config.yaml
num_hidden_layers: 23
head_dim: 64
norm_place: "pre"
positions: "rope"
bias: "all"
init_std_qkv: 0.0477
init_std_up: 0.0477
MLP neurons of a small language model. Each row is named by its layer, matrix (down: output weights) and neuron, and shows model dimensions 0-159. Each number is 128 + 24 x the weight over its row's rms, rounded and kept within 0 to 255. Numbers have three digits each.
A block is one neuron, or neurons of one layer that tend to fire together. After each block is what it responds to, as a language model described it from the Wikipedia text at the highest values.

L3.down597:151118069140154132091125183116125148127104118178086153136121140130124142111158136161116123096119153119125161152100145127100071122150127127114119118102110111150107087128144121125134127160130154154138124148115120124156110129133146149139163082094167149099207128118099132138101124143153110138132120129097122117158134120107110107127130157109160156116152140155076199139124157129063103126166142137121130137063120116145108172156116148146138105119141129154133124149107133109098117084111066
Description: Paragraph-break newlines. Mostly the second newline of a blank line before a new section heading or paragraph, plus table row ends; also word pieces after initial H (H-arl-aw, H-abit-at, H-ere).

L9.down246:130145138121146139127163083102138120128149072158147141131121144184099103106135124145106144112136114098139137127167089114128110135100146159130148091142083105093116158103176134104126083112152141111141110144132136140084148110105101129159168133108097103105102132098140158132131164111161111157127137081107155166220123153172110120165126144150144136097107114117110107120101097099133123162139105115154148116127129155130108111112151120143114132148128131179129154149130106114124131124154108
L9.down277:159178148117132111135104140156124082148120107119117159143111092137152135090108136193123122131101113105135099156107137117121120123167096131172138114122162112111120080094124106136161096102105120129102115139133121098120108146136147140115099147156135138130151134142139121184120123092122095112186169089140105169124167141116093106111149107140140165118083154117157121176138101118129116140112156128093145112152099140136143126184105176157131124135128144152158094116130148143177138146132126
L9.down483:093160099175124180119124154084134163121111128144119129121139114132093124117178126120121142171123176114123142096156100106111140102143120111117120118114156130109091141159134109142136140131114137091140162138138122106149140129110148163108108114091121112130124163158070144140146112130117116159134094199116090133099166128152165125094126123094139132124141117175130142184123073128101078176112107095126119121144146144162115114117141169104139072136109148125165172123127133072151153110147198
L9.down715:117152194128149144071122136168097137139194093116073155193110116121157136118084120152118123102093106143156138110130098128106175097125146114148131135130154088134162155137147151106092092118132117147118134117110159125099119095132171129126138155134110155094131133120155126164159163127143125102119134124120180139107111110158124114110126099112098099134143142084122114175131136128125100125104114135147134119111105136141138141135107138169136163117137099135128192119118141083128094113150116
L9.down727:128137126136141155140118132118099136056114146121097137113127092121135182151132121080121157100152110157111163181148098131111191117111145138133101077093151146173143110103120155117102138116134112117121128109129173180136131101114121132177134109100140121109161148095156136147148113124152129099136147078107152147133113112116124125148120145136126120188144123109121173151128138135104096100093117127098151118076151135113144104124133098133139073145148122136172100110097108136144091174151120
L9.down774:149146140091121146137202114153117139166080133101131138144119129124135101155145171097131095145109136148124139124150117084133133150132107167113149137120198122134141122133089129117159093113136116105151118140109077115122153125113119099090091111146078077141085099157118116130099148157143145143149142147140128128171166160142110104089111103128129143120142127137173153116129125129172114122171129114146143114128117126167119123113117134151130139146150176179148173164127129083132150121173091
L9.down993:136143121107137123129172119148123156126136161114062130136136144127147132129142150109136144114106092107138101174123148097167059137138175113125141175125119129135124123137135129092141140170119117153098124111110150125139150106081075179168138149152129126104147127140142144159105126130130084112125130120153163106119158111110103182098106134135145125115157140153158117136091143124135163104116164131078164102115092152149125152110119112109125160108163152121085112119083129068088124141137156
L9.down1194:107160108105149146170108148134121148111105147131122139145113138140121122108085140110137147116146111104123121093178132125115169138129143122085124157132137120181171116127125156133133142108152161116140145175149095181107103179127126091131152172107121102128133139091074101131078127127141143139119122105100139084129166110112150116165075153131128143139149108130123163092128145148140126108129127119136133112093156165115103138099154144129117128142142132159089165101127111099146113132104144
Description: Mid-word vowel pieces. Short mid-word fragments, often vowel+r pieces like ir, or, er, that continue a split word: consp-ir-acy, profess-or, inqu-ir-y, dec-is-ions.

L5.down58:175101150106117112122115124143140138121164155150109139102154101116207140114143140153108137135101145119095082144124158138124097123134117123131148138134165131130162107113135161131163109154134139142134123148126089109120139118143118094130127156113112116132097110165145148102137147106126143129112130147115164148115116074135146128133119138099141139147148136116122139151180118139160131129116122133144120129101136122141123138139164139102169122105151139131164129147131124108116194142117121
L5.down64:106190153130124130115151147138145125124126112134121106127106144183121096138104118107102132133149140120101106152106107136163116127166155088102134153131123148139145155124119147149111118106162118092130133093087163106142093089135167093123112140116151138148137141111137126151101112119154122101118163143117126157140129094135157117156150152109156075062089154133159094107125142086124116138071134129123187139137111137124114118118174175116093120117166109135120142144126122136133108108124126
L5.down82:135159102134084092142129145143080172135132107118092119158127139096167115082150089138163111129126094142131103154168113121140115137065166125152143098145118098124119181133100128149112148104104121126113116107126138104126088139114174123122123164165078133139126147089144109104130106125147135135114129109139143134140115120190083120148133147141066113117124102077153108167171102144109113111131149144073101151109108136149128155124162148112128117106109124102149116102152103137098141111128125
L5.down200:136102137168097135149110162157102162171135119135173127129080126115150154113120102177165065140126163150122101185154186154154119105147144088126146122134124126170146111113144154164132141143096134149149107117150128106184089141151115118103111118140078119176105131125119139130155138128096135119117095136171140088096133116098117132134132138162124159132134145102160138120129122128084116116097155116117122128160124108145108098147117100174139180126155111130127151109137144126135109119108137
L5.down279:086142171100111142172149130145163115137115128118150114107094136109172086161121132101133135117090133132100119166098127117114081128092114170142129123118116137126075118139104123117136142133146138154155073161103163149151115144144108087140055085125122158147085139119145120074142125104124137086133119168143127149123033113180098066129068125117132124120157105126115122129153156129145120164119104125105134129139105114138152111118141138158118116111145146144148147185152104112144105101117129
L5.down414:105082145128135130159168124183131101133137138090145095101153107105134126127110132135071155096066179143135126127137143115126145116138173116123116166112145107132112137100093129110104163069135125158106037114089146108152163161170157117143071165099115113151173154084133099134115122080078098140100129088144134109136117128171126133132131171128158112108159136139132092104148147076151183163124128156109125150114137081174132135113101153121131134132138103133136135135135135153108112122136113
L5.down1124:164108113121099140128094123128110104140125124150172116157132150173104121160131125129088177118165108121087113108128189146135114135148172115182156090093079115106105120131073074137124142132133100135138120142096147140159152144113149094162129054107111145142131138137124154114126119152195141095145084104154133116083122117130093112165136114137123125126094119151145145084145155118092149122139108145118109116155169135118148107125182114123087175101095121140117130153104142117098165126091104
L5.down1149:040145107115121130146137135140142131147114113116131102180100105146150125149121090153113129180150157134144141155160085138159156116150136104128091098102127136138100149113114112164127078081143095097137111135126161159150100112120161080149094161145116142108148116143128151160134130137113116098099111102191131112152158191110121089108139134152161126142105133109159122119139134124159197118092189138083139101100119103129139104109167123129189140106141138138148090125137115113095178119166114
Description: Mid-word name fragments. Middle subword pieces inside split words, mostly proper names in tables and lists, such as Liver-p-ool, Lock-h-art, Solom-on-i, break-th-rough.

L3.down1027:168158109122129117135145181126128080138130121148074120150115158127149142159145138143139146059145157170127146102119102098184126112121137118128123131102151116110107115107145129134077135145103144076108121124156113135132108096085122093114132125122122141136088117117166112113119123119177136119137137090104129139104087132106142126122079140124094143179134147135089149120116151125097113145115146135109097133124156124118070153109114129152129150181099124111120209103142093093144092143101147
Description: Word-completing suffix pieces. Closing pieces of words split into subword tokens, such as att-end, manag-er, comm-ander and unreg-ister, plus role words like player, professional and born in people lists.

L5.down88:138148084114094099111108142120126104128191153114108130117121120140098149168129096154126136141126127108125127139133135100172133117113163152097095164133188133124183137121128154131128131152145073064138097188124156114133162122135122127125113088105116133166140133130138104123093100120207119123118131142152130141086143124132157147131132145137163133096081127125130101103159141185069131086117114128117131136107135093141120147071136123146075136190134114113143119126115122127137110171104100
L5.down254:106124148111132137144138100122115088144163121082126154169156145134161096151158126110101123093093139118116182089136146095162144108141125089103174140121146152138116141123134121114132142119142127090131091094097084121137132160101147137100087139097080138137081161157163079159136120107135124110118176125154136141118091145132116125092094066134118104117110145126127130155102154113088115094134193102141146136118122152119142132138133130146140148150170116161132121114090144138113100133141134
L5.down260:148127135094141145136121155100139118160154084124120080094090158149130121074104129152104127136081084122107111149084156143074095103137104100134078129062128109090151130110130136155126100115146158127112173126089147169114144127170124135154180159135178105155095139143132098099144149120142164108123123147137132156099145131096140129145123159115116124088153084108144132095136172130125091220113114125141172143114151139129129100069102145099152166152126114144167084108116083089156141128129106
L5.down688:109130138122159119123119142172161167084147143197128134131132104153112132128120155118115124113119145136114126101059156124118139170152149137165132073171116157138149099149164080148076162151106127128131106129118144134077144142110159116138130111139128115153145132116105119118170126111129130141146152080105114171115161126126139142131111131117150084130157151134129095125149106150142140126133111109144138164134168124122132165122147132117174105102103136119198081098133129128117151124101152
L5.down799:132115154117148080087130093106132128079113136118128143123145158136154117160146145144121088127150115111153142159119136137141132127111170146124137177170163129155136149092118149164083161114174107100099109117135150155130109108116101087138128149115148126096127143131154092124125111146150130119122118122184132117082102100088123131147124136130128117128091144121126133145137121114095117194100154083091073098123140070109112147115129173144099121091093129114101118129112136155150157151154131
L5.down807:110118144102149155154149135128073096138130093142114100126103132140142109169154096128101085093168143146117117113088110110167153123125141172092104140145150122114114120145129164146090159110174132169134128148133119152117126123140147133166100145134119104111140105136110115121076135105157135148110131132133172116165143118108084122117136134115153153113154080171142102148137150132137148126094119156147167111123154159121135156091149158127145115100146157104146142110139123153109114150111103
L5.down854:101153135125164096179147086147145143183109116111167132133140079142111134079132122108129150139071187172141113152133169147084148138196103133103166151132141161157122144140164112116121109146108133088093161147143132124154147147133091123122120104135153101153095132096141105120153172112162139105092117076102083103115111127196134127148130134121121152125111100080105135125151129102135125105108145120100121143131114118145205163140135146118112108114099103139126075079147162123156131103116114
L5.down1071:167088163155114150074133130154064121126140134105101184095135126114138144107155137121154097126132131133159103107127202117142111103105163124119139108093122087104149123071142194093101104149137135125142138146111143134147111129187132100175112142119174133140169153118155123122121118119111157151115107111147163111104117081147104149113156105141108118143133136124148088119110164153137126164105136117138123107159148117096147135146144151139128185103124118108106153089107156125078143150088111
Description: Word-final suffix pieces. Final subword piece completing a multi-token word, especially job titles and ranks: lieuten-ant, profess-or, supervis-or, phenomen-on, hous-ing.

L5.down24:138168136103135114139134132134101123102149134125129154112131149147149206046178133115137113118147115131150130128105160099175138114119120117146144130154152128135141144175104128135102109106102141102084169143112117167189150102127130149113121090122073100152142135112160066169114100135119150141140143145140122110141108117092145075135160108117127100126109127118160091130124150140191149131120096151136132136123116099097142125134114154083107135146121126129159127131115136144132128136078151
L5.down39:142121130142146133132133140168141128136092146104142152109095096115139170159143136149108106113103125128138116143133133150154107146159135100150083132120111165109099106172132138082120133091122138119136087109122117130139090137133117167184158098139138137110147150145154073122099141134152109078098109113136112135135143098106154096123138146096122091154111141142114112162168141162134116116153120211107143162114102132137133132131154146094156086173165151161141132136155162093118118159101132
L5.down158:142145128131148093114063122119184085147105130150138133128146085154139152086116095154131140128140136160079132142146107105105106096128117133149115147060116126136126147131125112163164145129143111127144175121092114141099180124117139102137117149141129107136193116115082152091079147135128172128179153129133129169101119130139080081120134113132149124116079118093131144133173150121146106144142136127121171120119210139075137106139124142148133130129158148148130102134149127151129105144107080
L5.down792:130099085115108145137135110136083101150130151116142152109138116149103142133158152097154164126127126163095148151152089081140130171151170119121133080123108163105119105135063136104102142102150115129112141116092110135117117129166120113127131141113154129121164152098111138154136106157121146130127113134130139157126121120123139115144177151127161105125138114096132103107093169144092129120147086097153132145096122201104108123130116151123145112183108151086133124142132157133086122136149100
L5.down899:135129107139122159119145100151117102131153118136135159118121163158135151103095136118145097112097106127111145158120112125145107175115146131141105128106128137112150090137156178119140134122125121129122140047112117152125109150117189066157149104077190152081135150097087118091124163128139092152136158134144104109102101105163143169152143131117134144108114117102133127112155145182122150099186127133135125163142179124110122110124088134119124118141148148140156097170130168130098103112141120
L5.down973:080149115102138076138110144138119107093115139135155129147153143137155106131153084162086134123107112105126113170105120110147169154161123152137128106166108127112163132114128142106068142084077161152121170141121115153123120105130102127144107116113167154118198119090138103127113059159128142122166154141127105121126119153118101157103095154122123135120135092116154105149097128145096134133076103150114145148107091116104123142156125164110144065135140160120126127102136105123165079135131133
L5.down1006:139176102148132126121153141165166094122135116142120149119066145126136147159097111169103120118120112119125170162130126101125117102148106129144133138143139139135135103136141092154148150122077094099117140116138121133102152098081132165093134136133145140114181165110120138119128106112161108162119181146122090175169102101147117116135107114142106155098097095169093121153159184137135150123162126172110127106082098115147165125125111138147094130066165115133127108149091116151138129107144143
L5.down1267:115124121135155119115120106110125104185121058090150157115119112094135119094152176119124136156143143102118121140119117139108141139123145138158150118103088116098111149180092136136060163137111170128104112130143140143081144128139161119140139101118115164136165125094081073139128096108160119141163172093120146138138102153155125130169160100137102121096156146128156079122113170129139149133084134160103112071099113140096139105142098141174123125142143157139136122105118115132116137167138122
Description: Blank-line paragraph break. The second newline of a blank line between blocks, strongest right after election result tables ("Democratic hold"), before headings, paragraphs or list items.

L3.down245:108139186129107104124153102120157116161134139129121154178148160136130109080158116140178120106147150135131099125149106136122124140105171112112115123150143114151125144153158110152150095095131126114086145162140179136136114107136135149130114141127109105078117121114102143161137137125136163096111053060094106126138155132177127117137110128107143115117138161127121167137140092143170095096102128121124131095093124119142144132109170142139118175160145140096152161073122142103085096111164133
Description: Mid-word vowel syllable. Short vowel-led pieces, mostly un/in/on, following an opening consonant fragment inside a split word or name: l-un-ch, La-un-ch, Br-un-o, comm-un-ity.

L3.down453:121121109183136138129079114137086091055140082118137085194145163135136137109122100150142122136131102142143133083124165117157101144153081143154158133210169157108120125128111105126107105114151092133188133069141115180078073135107122117125132111112084119159150176138102128130148101128163148133096163146139168104125131141139157126142150148114127140134126160112109143164145130157157139129097126163093119118121126158153136154103102130123128078101126144128145118086146122135121131115154101
Description: Second piece after split initial. Word piece immediately following a lone capital letter split off a word's start, as in S-ec-ond, T-reat-y, S-ony, R-ep-orters.

L9.down137:143120150095142167096114094148124118139073166128108167109132104143108134121111117127123106103124062140103148095109149146139163068123112126157108118141134155135109121127150112120148134108136145148159166161131141145134143118116148152139164138149145169110111134125106105131130134137142141115122110140120134142147142076103112094114157075135140130096130148112142113055094121091099103127127161137132132075119123158129141093124158112120120143132142097141079166146109116099124089120125145
L9.down238:126091098181117115131111126145070147141101161144168122119123101126101192092149140208135148078173105140105155143137140135097132181137089111120100136129140145089183183125102096095103113129155125102139119115145107094089156096116135159173149101158146139127137101056140105096099130133121119131124130105095159139124121136114170134175109112125122124139124160134125132109158105108112169142118186149113131135113131109131132116141160182139132123095101145108151121147137113120130103153138125
L9.down287:071142155138096092136145184126122104103147120116159127117127144143124122120084158122121148128141107110142153139074144107118110140103125141126180197135126098112114166136117123122137105074139138131122132130115118150130150155124130164114082116130115128175110124114166137151070150117120160153145135128135068118159144136095113140127119108137134102079119174110125113090139129092149102157114154176115134106145093147141139123163132071118179121126106117146154144142116109139111127155132120
L9.down306:105124131162084098148142138155129148123104164130103140139137092148118123085125109145119134120120102128129169110117114128143119140122137100136118101120123139134172124137128125160189146082144137127142128120111111094100120173120106135162115128104156175120153165117146146146122142129115131149126129143132115153110132164133132130146119106143130073170122137086138140143096152117088109174126116137122112141145109128149146115125149085173140104125187113109150095178114128129092164130136084
L9.down458:088140132155123056149137126150143124113138130180127183135149129145105146135163107123097138111149153121101143111101145136137137129113091108156157139137142119149155103118135122107131155104205106159138148093116104143117132148157133126131151163101136157148097154072123122126094076121143140117152107101098150168160116091102131126102112128153136112109130105148175095099124121150155106121136095166108100116096125163144161125130115129113105094088128143122134135144117096111111090137102041
L9.down573:105120119109132126120097143120138162109104102115110099123197145151151129103152164167075162107138141118137137151138142170081139142099156120156130121134096124147146149113146105118141104111134100113118117157076129106119155124157118172111133134116135138168128118092105132099095120111166108103125118088175114093136145123147130112135088140149136114146162145147165136090147134148144151134129113128105136152120126156177161098106141148080181099133146098101159132118124119160123109108129089
L9.down743:138103132202117127109119089122148104116135100086147109113114110109119146118138102144085147146125149100138147124186204137134132089125123135127134139144140094116129110107139083133127146129128141151131149107147147148137124131124129125058150116134091117149090079165126136134090148097137122129173159153121147124064165112149124139150121123113119131157088127137141157138125145155116117111131152128143131135126121197120128101114110097147129140109124116145142140132129099135123097090126119
L9.down1176:141161164139114079138143143128121135167125145128153073066110146098120111145079155097171126109130135102086132149132089160126119162130127125140140132118117127157106136129106118137128122094168136140149148148144160133137065157138116149118130103139112092165120101113175120155095116142146115130160104106078125143116158100102159137150122169125133106137132128125151100130130195146165122119111123152109144096145128198088158178153120127137131145122118151107140122116092101111116117110123127
Description: Hyphen inside compounds. Fires mainly on the hyphen joining parts of a compound word or name, such as Fox-Case, cutting-edge and Jean-Claude, and weakly on " un" and other mid-word pieces.